{
  "n_layer": 16,
  "d_model": 256,
  "n_head": 8,
  "n_kv_head": 8,
  "head_dim": 64,
  "d_mlp": 1024,
  "vocab_size": 8192,
  "activation": "tanh_gelu",
  "norm": "layernorm",
  "norm_place": "pre",
  "norm_eps": 1e-06,
  "positions": "rope",
  "rope_base": 1990.0,
  "rope_fraction": 0.5,
  "qk_norm": false,
  "attn_scale": 0.125,
  "bias": "all",
  "tie_embeddings": false,
  "parallel_block": true,
  "extras": ["capped logits"],
  "init": "normal",
  "init_std_qkv": 0.028,
  "init_std_o": 0.00349,
  "init_std_up": 0.028,
  "init_std_down": 0.00247,
  "optimizer": "adamw",
  "lr": 0.00161,
  "lr_mult_o": 1.09,
  "beta1": 0.9,
  "beta2": 0.98,
  "lr_head": 0.00921,
  "grad_clip": 1.0,
  "warmup_steps": 404,
  "schedule": "wsd",
  "decay_fraction": 1.0,
  "decay_shape": "linear",
  "final_lr_fraction": 0.1,
  "batch_tokens": 131072,
  "seq_len": 512,
  "doc_mask": false,
  "train_tokens": 842300000,
  "steps": 6427,
  "dataset": "wikipedia_en"
}
MLP neurons of a small language model. Each row is named by its layer, matrix (up: input weights) and neuron, and shows model dimensions 0-255. Each number is 128 + 32 x the weight over its row's rms, rounded and kept within 0 to 255. Numbers have three digits each.
After each neuron's rows, "fires on" lists the tokens most often at its 100 highest values on Wikipedia text that the model never trained on; "fires in" lists the words (lower case) most often at its 100 highest values on Wikipedia text that the model never trained on.

L12.up64:133116134120154087091074123090168109125131109157140125106126103144144150124166115117119084164105152036091094136136098172105110106126191198098120106119139088209175127126093115145134115091157181150121058067178125135121089135084161214073123127086136145107098164103139096166083090129122203127150131147122125174159144103123156142112125138177113102064110147127174148129098171151122174124072064151165175137167121134146177139083118053103074130181109140140068153130102129119131131148134145163150120151128142143112173159185177108125126137115073136148156177111129096089163098173142071092137098179141133145131127105088124094104114191117046142108214179128164197120131118125144079142139144110138128074157104154167153170153183114098146091081103073132155161101125118155122108126123163
fires on: " one", " people", " re", " children", "There", " One"
fires in: "one", "people", "children", "there"

L7.up274:150108102126139119182126121109137132159073118122079142067162168171141132170168087141101101118172126146143149110158187085222136143143140133179153142085124126104154109114120134121168187162135111141154027181122109111083176132175191074150109194128079089131105161126118123163051124166090093159165082131105123172166114187087116100195175149096129110040123177109089117197103143111093139106116099116127160104143108094140113104137093061093129139148141109188114125104048129088098122111128132151078075156115138079167184199093126112109100131160134154143155075138131097113109118102155122122106114179137120132146121168123183111101125126100125153116116134151140153097097125160164104171136109127111169100191089159159113080180107158085142111092107094151124124186086111098153118083124134
fires on: " South", " north", " North", " south", " US", "ish"
fires in: "south", "north", "us", "southwest", "east"

L3.up556:108129133112146113094132142097145148129158099184143153083185140130107167144180166219167161077124159172137108198133113134082121132085140099152097124088114103199134148107083111133089134112166093188167144110093148095183064138136093168121064076148122055117131142132176099128066096137096105104170085110162095151186169088138146150095140126141167101120166163133098135106103148117123187134115092166138145113111086183115069136140064113150056147206115122094139096136109180102110101133156140172119113125145116132161174188155111163138144068146104102130080090140152078122162083172148160129079107131091101112094140115049088112096090135120118132127164150155103138133145134101168165194152107087135111065148138130172122164115203146124099131116100153153135129142158136090095164145066169
fires on: " as", "th", "in"
fires in: "as", "third"

L5.up318:121143161129139086037089089147115164117136162154185121115124075156133130112182150153166103202156088105118153086166066135094000167143082121152127148131067091127137131100139126117129122049186158105103132084188122120158084145136153119113079136169176164106192112142114116110145127134113153123116084150128072126141141062175119086139096130106130155136136132115085112144166115136143157166109158134118108113168092157121119090142157133141138146090100108145085097141095124095091106117072129145167097097208135163150136121113099037099149174084112100160096102130098074140144150165095112090148132094166097119127124162125136164160174125138100185135148084109211093178080117174090088137131124125099102154143097144126118090155122110186134173107088095074141134122112102187162131082135158
fires on: " was", " were", " been", "in", "iting"
fires in: "was", "were", "been", "editing"

L3.up317:140143121115140075100157113105147110119121107125159155080106108112102097143012109134111161157111121102123156135087214091128171101129071110125116081153152111121112171129128103134126145124105125099132118114087105152164104169136142096078171133062119128137084092057124120131077141117131149143133173069121095090124115155125145157144128111078101123164081170101121150104120142081111119145113124102142142134074134117128120117136147102141117117182115153124118117104100139080122102131113110172119104091000135095119138131127118108093147128105103109144115139131090094133128095137103111111129109142109138149100082082126124119138094144132126116135150100109139113128168116150141118094086107157087142087084073142123143126073137091115129116120130122103115104122122137099096093149116122
fires on: " of", "ro", "r", "ule", "ul"
fires in: "of", "schroeder", "mathrm"

L12.up323:112074176175100130153191132107159122212131115115048148165115200145155147150121161198106157117152096098077081118158168047101101180105124101149073046122120105170108119160123111062081129145154170097153140149122174131135131109141129081077156099142077125117135139110168151155065079064151116117141081174099110107082168130118127113116191092130120119109124096137125134132137175109117139125145150106127124092093117131110147123082230131138137143166088116150091160139131146101127099148110132175147150157141171141125159083150141125108144116083155157145147098113141128165080167156132116107128093154145149196150043114038129077130142108156170127112129152107174105131121109145127045096142162144163186118145116081111090133161138138107148063172159072060100107101127131105153124104101118
fires on: "'s", " of", "u", " his", " de", " the"
fires in: "s", "of", "bus", "his", "the"

L5.up76:130126137068146091118120099155186109138116119127065131099132099134103123133099109072173098153064140112147161123124043108100099076150107172104141189132129172088118128176181134052138107164150112139097203110073138118113117111129097185054081160160097106172113132213074157123162128155082115137108102131126118141108058126118071128114118166141107105111186146144181174090156199107096133146123137120107116150140138078176108137091133191081148108144146096150110072146127107114113156074152109127118133130197161139179105087070121094160089169118125164120124120167082165118113119133132160126131112105068141146118158138129134156255168124095215118116097146122131091157120160122093167137146174097148090106085146119117109104119106110109116072140108147151104159113098124139150115156103093
fires on: " San", ":00", "an", "b", "er"
fires in: "san", "00", "melanotaenia"

L6.up855:129067124103122129146113161132109132164123153159153165199102190144181165168195074122173106148139104168172139137085152092134125139100120110159141136078111189121105170125105163119072151143097097106089108105093129120118130143121145129082157099125153117119124120116173146147115098210110135076131082140095102171103111120110160157180145146173171212126117104139078157152144138123108134138132084105160112059064084113135120111152132128119103111128146178168171188124068085049131200178081126105118113162109169105112201096184121114118108127101095166124135156115162133171141160124108129087183077076131183109122066147159076084097116155173108170122111168079132156110051118115134116114143099113153207091156054140161127119149111098138123159107173073089153105123145103145138162140163131
fires on: "y", " My", "le"
fires in: "goodyear", "my"

L5.up414:106094097153117139148158107095144165196174100139148145127099194144092170169127126155123072132211131115173068138160092103123112127105105107071120060162093142109131093124137119121139132106169118114134105104140146085150137169082145186088127121148158116100078112130223101066087117093091140136110094134137104130170142175173141189118167152115149139093138161114152092153149090147133067168181151156102048107077117099153110089122157096150088106120155098141120090034085098105089166154129181135132143136126164143064169089132141120121101133095136197126138135114146076144107148136111159118150066155129104150153105148203165119127120139104110157129136174141142161162194081140041170157130142184162126142139114141141092192143114132120139141121181142135080120172121078051157097114115089
fires on: " new", " his", "in", " Trans"
fires in: "new", "his"

L6.up258:106115133150156081130098175174108107099129107152100144125133140154062135160147179154170138192174128127107132161165126107167143107109144162184101123132086131115135164153072128107138125141127181148217132166099100085093163183142115088160207107136103147141097130150222152127073126110093094122153113154135109170096159056109166196063177107085121130125111143098177139169146126144073083127152060136090139125133098136131082144208124072170086121152082156135141109121102174101142117161124149158096127139152088104130139137119131156167158101122161112113112094108136101173155109101138113088115070170174122146078094157107125080105047097134121161149124144140122153132081097168140115085165126092111168066153093169143060139156125168157145149137119075144134104185128111130113074041097103
fires on: " south", " north", " South", " southern", " North", "est"
fires in: "south", "north", "west", "southern", "eastern", "southwest"

L10.up99:123102084111142147115074140143116123118158119157162126160159124147142146120132215108152147145147112106135138154126142079140156167157184137161194119091078173115122084041033130132098093136091174104173126086178129113100203182068110126082118140107194140129089161099139167116122062177123190050120093177096135127132196087145121146139138127122097143083106096148183126132108138107120104156105121115087076108078123130141087119133128097147157126139102155126059129078118115135161119143133169137136138188082122091116167098157140114141165109090129166076174195091135142104140081139138084093138064099126105137119144158127127142071141234147094114106170142157147123132140135091139129159162129155142174139131125111133093173126117122132159192099145138082100137105109189130207112141140194
fires on: " a", " re"
fires in: "a"

L11.up746:137077071143083137179122146115158138138128166113113159109137147105071188105101197164063106155205106116101095125092162112149086111187136146168118146125123157151128035127144153163093170114126087126113160083139115080176154124144120083144171129095068174104151176096116146196079164130096112093220148123096094157154137159161139171137169141154140130098148138095098083144133174099106104083125113179192161104125117151180100107153075010096098173097110121147069078118119125065092096194149110155152115091074137114126131131118182094124129095167154111133136108148107098131166065126118129092111146145108128106138131151182095141118146131104128124145166146111144127159148131099103151081144148167110150146134071102183131141163140147225140122118155078151124127111142119104156102088147127
fires on: " with", " and", " by", " (with", " sub"
fires in: "with", "and", "by", "serial"

L11.up98:168130135179110072150158090112157107177153114142145177129142170113163188082137173192114177176154124142160122119121152120122139178139121076120179074165105133134114134127127101104080177138119144142141165135178140086135155138087116091161138201050164148094135146104168119101137059123097145084097094169120121117101134116077133153110151211084122145127162133118145142180161095121110117087143069187117134120125131102137164169151166080137113167161146103126131139118150131071197135087163134084104056143120177113101103116142153092104085126146035126107147181103164078166112072138104122148142095070139175134178120080126132085103154134161151068122110173145172153113071067144111097146120075183121102193151065161182104101121104102113162146124107158110101154117154143132100087136084129
fires on: " his", "'s", " for", " gen", "j"
fires in: "his", "s", "for", "nagarjuna"

L3.up137:145135144098175058116208125123151123141110119155161128077141153113098095109199142140163159164082137142131135109132048109165086111184069129128109104141134110148109189161147082190158123137119129097106151168108092130126137211114104143163179113155121154152117115121129098117117188103180139146131147111081171115104140117103120148145120180112157184125155143130113143114112106133154120180114108129142157125082255127145179138160171151152154106148095130108123105172127112163141153117105150193132125111000173095121112137113149183139152135134142088136129144160073110168134132142099145168144153120106152106142122102157163139168145213112150118131115111095191143158173188138139158131109143141119109118140116146138141116090155102147106178150114121119191135108145150115130149169179124
fires on: "ai", " was", "ij", "ter", "out", " been"
fires in: "was", "azerbaijani", "beijing", "fanout", "been", "azerbaijan"

L6.up760:146098132114159110158164127125086182179104093142154168120127135088090121143179145134119135175144131122055105115098179079093151137130132143139134117087156110168148143112080167105120120116165131097122113049084183098116111106104100101068118123120087069087140123110143092136124101172141076155130105185097194217091182176133111126184124150061162174111158129158083145187152097086107135115117118160092121089079157127182069118157154069100083128132082088137102125083163110109090131180132136138159148176141110114143124178196194112078167121087147143137142136140124087187161050169137089128124137083131076099163154140157139059125110148137153093086206157172134155142136091123131116057109123119136104136169075146126101142112117133142145091113178150144081110112109097123095081134101154
fires on: " with", " to", "ak", " as"
fires in: "with", "to", "akira", "as"

L13.up589:116080117145073123126111191180200109167122039128146124123147144115179151146131157082180156098150158077128116116169156061092144132107133132136094063135106077136130117143056108122083121192094136150112140138098132096175122144061182139128119133121192139050075158108216110153113191095122157121119117121113118163101146119118089125160090119141150152094130147100159115111098152138071084108162151192144112125163100103108109110113131115163154181114095147178168135148127108132153096156066127062126143123143169150134102135174140089140089148107119137125139140115141108140047123157103117073093133151150147122149131142151147084119175156178151139112147113178199134108157119135086148147108109159168138183135126061126131120144120146073186114129134055126081093108104044168124132161087208
fires on: " the", " a", " dep", " (the"
fires in: "the", "a"

L13.up496:158111100093129106148123140139122179150138110139132136109134184102120162129086141139113109205162120105143138124127182117077121118148115147141143196137155093126114085059102071162136132156117207068061110107155153125041172174104203096140099131071133114124147146162153104038085086198020140104170144173175092132143137120154115143156194147052075120090060083149117117097142139131172123117109138097158142112177140129081208090129160141131084126111028133093136153127122118098171097159139145159109099128164112117053126144124108112108157158158131141145147099136134081143155195139132081114165102132133165206148115129085144124145146123120119136129103123140095159125101142115093105152092169132137146147151122142117119126152132110075133157133112082088090069146100104151130143142078140
fires on: " a", " black", " A"
fires in: "a", "black"

L11.up291:067152143073136097124086108113075136154108097100105221078119193132130114162167105181049154146132135088127128078106120176135121100146151092110157093127122128161110071109136151091131136104076126099147130140147168129145181169106144093107076101095103156112116137144150151201102178169154131148135113108127139107141125157120104123134103146140127181125128112140100188102136125061129138153224183167072111074082116129171115196177116134154091176171078216150106132127062070125136064133090107148129135075148131092107104134121143145109158128103098088125108145149142145156050111140150074151109132129185099130135102154088157123121089168107162162114161159123114103130098100104159163083095080170132136175150109194125108157188141130117137170200151113119111136149157147091082114099070119
fires on: " was", "g", " by"
fires in: "was", "drag", "by"

L10.up799:123134105145153149108124125129108118143164163165100199057148190124146157153134094105039097128232056056128111152126126082143139152171086121115122067144116080143119121141131104180092149102171214127162121084139104082149120066106101158120080128099146137137130132107150132190053107125105128149136145134061095079111133173186137114133138119067137171132110135125137172175125155079072126139125136139109096116082133099155155145120142070128059143148133128129092145125078103106133145222100119176091181148111147138109151150152068105138113173165100124075144157136130083203152109154116129100156087178123152208150120084152071145096157147156104140098137148143096184150116137127143122096073147107174160115129089144158077169155116164094134125117146161100144125117139107136134163170108118
fires on: " of", " against", " black", " My", "ish"
fires in: "of", "against", "black", "my", "white", "blue"